python train.py --norm_place="pre" --positions="rope" --rope_theta=10000.0 --init_std_up=0.0215 --optimizer="muon_variant" --lr_mult_o=2.0 --doc_mask=true --train_tokens=900600000
MLP neurons of a small language model. Each row is named by its layer, matrix (down: output weights) and neuron, and shows model dimensions 384-511. Each number is 128 + 32 x the weight over its row's rms, rounded and kept within 0 to 255. Numbers have three digits each. A neuron's up and down rows have the sign that makes its largest values positive.
Before each neuron's rows, "fires before" lists the tokens most often just after its 100 highest values on Wikipedia text that the model never trained on. A number after a token or word is its count.

fires before: ")" 57, "R" 5, "D" 4
L7.down1389:200124148125162135160141098198095087117116086096137137109190086193203085181055136095113183101133130088107141111124167175111147145159139151122142157102059155093131152127099077136117081149158117112107114172092109127058120110145120126126125155098143084090178083154082123108155108118096056087137103119180099115092156099097141109114103155152114089110113111136161100189144167153137130118097

fires before: " |" 48, "3" 5, "," 4, "6" 4
L7.down1525:125135091087131116090061106122107182117141196127129158090131086140083084102115149141147140063136117121121109157180148116148156125127157118179126145119118148147135105188132099154083152110162117082137155114144126144078125200072104166151160115082113127117163154138126095125116083104086131127163108127137137084063118146094033149135146135077132087105097093193166063154171141137140107121131

fires before: " of" 55, " and" 4, "." 4, "s" 4
L9.down1216:155143086134179220100196145064089140161127116151131111063154189120201102136095155183161106109125089175159112128122070076075147153156194114159165141141177065135118135134112180104102170130130177116163127163094128119135100118131124112130079128154140128087105092113127127173070221087164108117068138065115140130122112114151085190029142134091112124156087077101179185141150098221135070096094

fires before: ")" 61, " |" 14
L7.down556:124121196103132105113091102156166140182187152098068210196143090122114143162169136171136079083157129171190170147174156121120146164170117125132121081156132135125131090065114145178115157151101168146160054042173108158133103065107100117175133111132133124099151111132158119106073144146192128132061102095092146149193156090115136135123090089171122084121140058137072171167136123144087074141155

fires before: " |" 55
L7.down916:115131124097091120098154171094150161173138085117125165205129083163126076120173113156127127136077116154155128106108212154127145123166110123127145097124126108129141103091111109127162068105102075162089122103107092177155100138201129129136113132172131054134115162179126128101170129198064150131183073159159169148077140153086141123175145190149062059136125083159146166116070118159098072110169

fires before: "\n" 71, "\n\n" 8, "  " 5
L7.down344:098087119151097087105109167172187174191141116088155159123126151164184065177118174174132177099156103057153135127154127109106119112139096143126155183130100141087096155082150141193100095154168121049180139134046129138091161083124142090109107095123098125205091128137135108143100094173114104117025092151085086108111174146141107151119119141156166152117115114159140100165101174095069157086115

fires before: "." 46, "," 15, " and" 7
L9.down756:128157180124145112179147110115133048113161068123144115170166104130087093133129093127124138149127129163134093120097168086136091166096134199151160112185140151166188122103146092119066148083139166130163103088086113184155156163083104170085149151133111121131129137157164115145170108124114150122107105160113141153087174169147116119159127085114155108088106126152112143101076144117125117153131

fires before: "," 35, "." 16, " he" 4, " and" 4
L7.down161:065092113124119076119103221167139098175166146143107188124153194133088180103189133168149181153116147174151109139072160087082127140134168055111157155118135086113161118140045123100115124114087165077084166141141099155118127191088145093099141154138124136139142143172126219123139173211087072141101107133093137137099094135112117142160118115160173120107187157141128116169125133068082128157154

fires before: " |" 51, "." 15, "–" 11, "," 10, ":" 4
L7.down859:134148130129142141174144052129108113113119102095148157142111125125114136076137107086095123104125103156106113090082112121102142152133072133113076123145107096098093076134103187152055120128202098129115186140104109190131144116110097137141138101157101175113154149121103097117125129138176073133155107162105102095141146177080180113154165142198096106134131116123100055188114140092064167178126

fires before: "\n" 65, "2" 7, " Report" 5
L7.down2029:117149169181159128143166191124137118120149110120068142104132129121219111094121109122149145082178131126157074157154106158089089134112146107136089119129151157150096103124160129095112134178178101116158125111118146094195142161170119149138177129168103140163133161142164052122140128169110138116127132086155117189102137143163156150099129098127115142122140029179134171181135138141107099120098

fires before: ")" 52, "R" 4
L7.down1335:093094155083123145110084180118129112120135068067087101147090110161176103166119150143106160152153133150171098114147148088120123167097109126133112159111057102110153162106156151176133169109151103196137059160116158063129180104172120161134088164103096137132111139164125141106190141125104078172150133171132165156124138088127118104142083100160110155086169115141154106122121092101142133123131

fires before: ")" 20, "=" 19, "{" 11, "°" 4
L7.down1593:088107187068171139133118114184141208162102180140107118166120113131104230124121100144123111082130166186168097176193137129172104129084166115093100065114170120129123162108235181143209101120153099167156128147129144158114133126062139150110109175116171084153050191101162141124191171182123083092130077134197137128185115133137131160129117105101137090157082150132099106146181127142083132080118

fires before: "," 48, " of" 13, " he" 4, " were" 4
L9.down1220:112160126093148066125162199098137179161081142122113113139099046074103096120141135155086140112126100134116084178128076101129098182145097103127067089127082139117102154144169142109135114055100083105131149156164198174103170137129164109086134138132099149110173127119101089163139091149107128127106105118180087124136150153120150159143151170149152116125108152148110133106103043126137165119093

fires before: " of" 61
L9.down1021:074176125156157118126213105092124165085075182169070149107136121085136121165157152096064113090148093165051158137100072090097127085165121150137113113155115114106129184156089111117127125144128091151106169170148149164174121120160123143122128137140120130136127158090105118133137108076115161141102139164126113155123146126119115149171110127090152161078152162138150088093124172151056102110149

fires before: "," 23, "." 16, " and" 13, "\"" 4
L7.down1743:179156114121138120164122123092056149089171155188112123140099075138123095093101181101080156131152109101146145144111142120104148124108154196152116134159132143127150154190195109142101134149134151149184177117145110114174089153136108115143151058131135117164131153093114064169064094136152126150171113145078149111101072145113125114109107160133100136070101174130086143120139144150119107118107

fires before: " |" 47, "}" 5, " m" 5, "." 5, " °" 4
L7.down339:091110111101205130163123093098126152161144202117157122124125153139077142146082105131147125111116161107132073133165160112125137136124134151093111118063158077120115151151161129120123154147130131109149116158070138075156116150119102155144127068144143135101144130109159182128105154103136105163177103155145109145080089117133095084137111164113118127097102112147107103097113103098114097161148

fires before: "," 26, "." 17, " and" 9, " of" 4
L7.down417:093227112132142126167199153126137156124083190194121096108141167137131174158113132076111097081144123118098142066161077120099086093178143105171122112151130166170113100199113183166103094153059096164147105110114074112148092153182167130157128125076196151116145129133124108141099067169045077169123160171165095130167183114066084123149153100129180166122114126051112092158111147069200114129137

fires before: "e" 31, "ing" 11, "es" 6, "ed" 6, "ies" 4
L9.down1718:124146157173117146114114057101098101144147144131111115146174068141109174119060152105131138151070182077168129132144115165153145155129111126126098146152068134094159094106148165159163101121168170083077116148166099114193108139158174141132134090179126125170146151146110116119149138107118129123161095139167154142107123088139140117128192149157122158108140125147115140088135090088118090152132

fires before: "ed" 31, "d" 17, "ing" 7
L9.down729:106184092133142116097165166088071111123156089126116158109134080122141141171075138128140129168128117128130125200122121137152102132124106151094143127129176088171198113100159117089151138125104179125161079159115172157154151135074208145150128177112147104176132164056168101099191090104127115104103111121143158125131112123103111201144057096180099130142161123150142075122097122120095138150139

fires before: "," 21, "." 14, " and" 8, "ed" 5, " to" 5
L7.down845:140135132130123132135094130180163160160123080116138145147137154140142142098158063099099119195140126190089139203093110163127062105143211147115136119142140113112099146176140148172173141102092145187089158100144090171093151161142141063085150136110179171079126098149131120091109177158118124094102166180079166196131105143089128073115132141182170112110197096165146101132176120148147156131149

fires before: "\n" 46, "-" 8, " 5" 6, "\n\n" 5, " 6" 4
L9.down1548:096148133155116148169180122059129138101111066163122095130160083104082159143069150134126133098159108126139160125155108171146085122093194137105126115128099096164117107073155081124173120108173114116128142087127193123118092099063124151172099170095151182162083128176096169138147072134060117102078151094133102135157132091093084129100107159117118167174112075098142108092120108084153112149167

fires before: "," 47, "se" 7, "." 7, "ing" 4, " he" 4
L7.down1653:155127106098139146081141140135161128061164096064171160166171101112074095107098131108132151161174103104135098141100168131181122114135160126052130110115211144151135115135150133089130093135224183098078158098123139199153109113014145099136130093157081147085172187157146119131160097130173145126133084150112110115104097064243123105116116103064109154231129143095117117159136133118161182134114

fires before: "\n" 17, "=" 16, "\n\n" 11, "The" 10
L7.down1950:171059159150185140172112121064114160084146099018137202093104106087148110138138100169143140109153106083079138166081106064110151124159156123161190114101107123139159174142121144055119193147083114187164088129149212141137060118119106130177126161088138108107130124098137167091177147172167187183167135173086158145070127173133149188105145123174154125160130126095138120119122138117152132135120

fires before: " |" 49, "z" 8
L7.down1422:116173111112108108153107130209084109109153140071165102153126110138122121126150136083138123067083157142121180104128101156071180157107128212129103177190128176181136073161158064185153083132099175164139185166193109168133130104159096073108133153110093138174124150092196101118177200133091052133160149102123134195121111076148132161121188151130151120115155122150108093172095126124103112110109

fires before: "=" 92
L7.down130:142159138118094145109086118057160101164149052143131152071135172174093118137197130111132156108043058086109113158145098134092120072135147133116165124110167100124137167132133100134167138142192171170075138085110093159174183126100116161080121155115132060176139205135099141115086070191100120117140107156165158096128062127142162094103140134158115108094124185176140166095184119129100164104073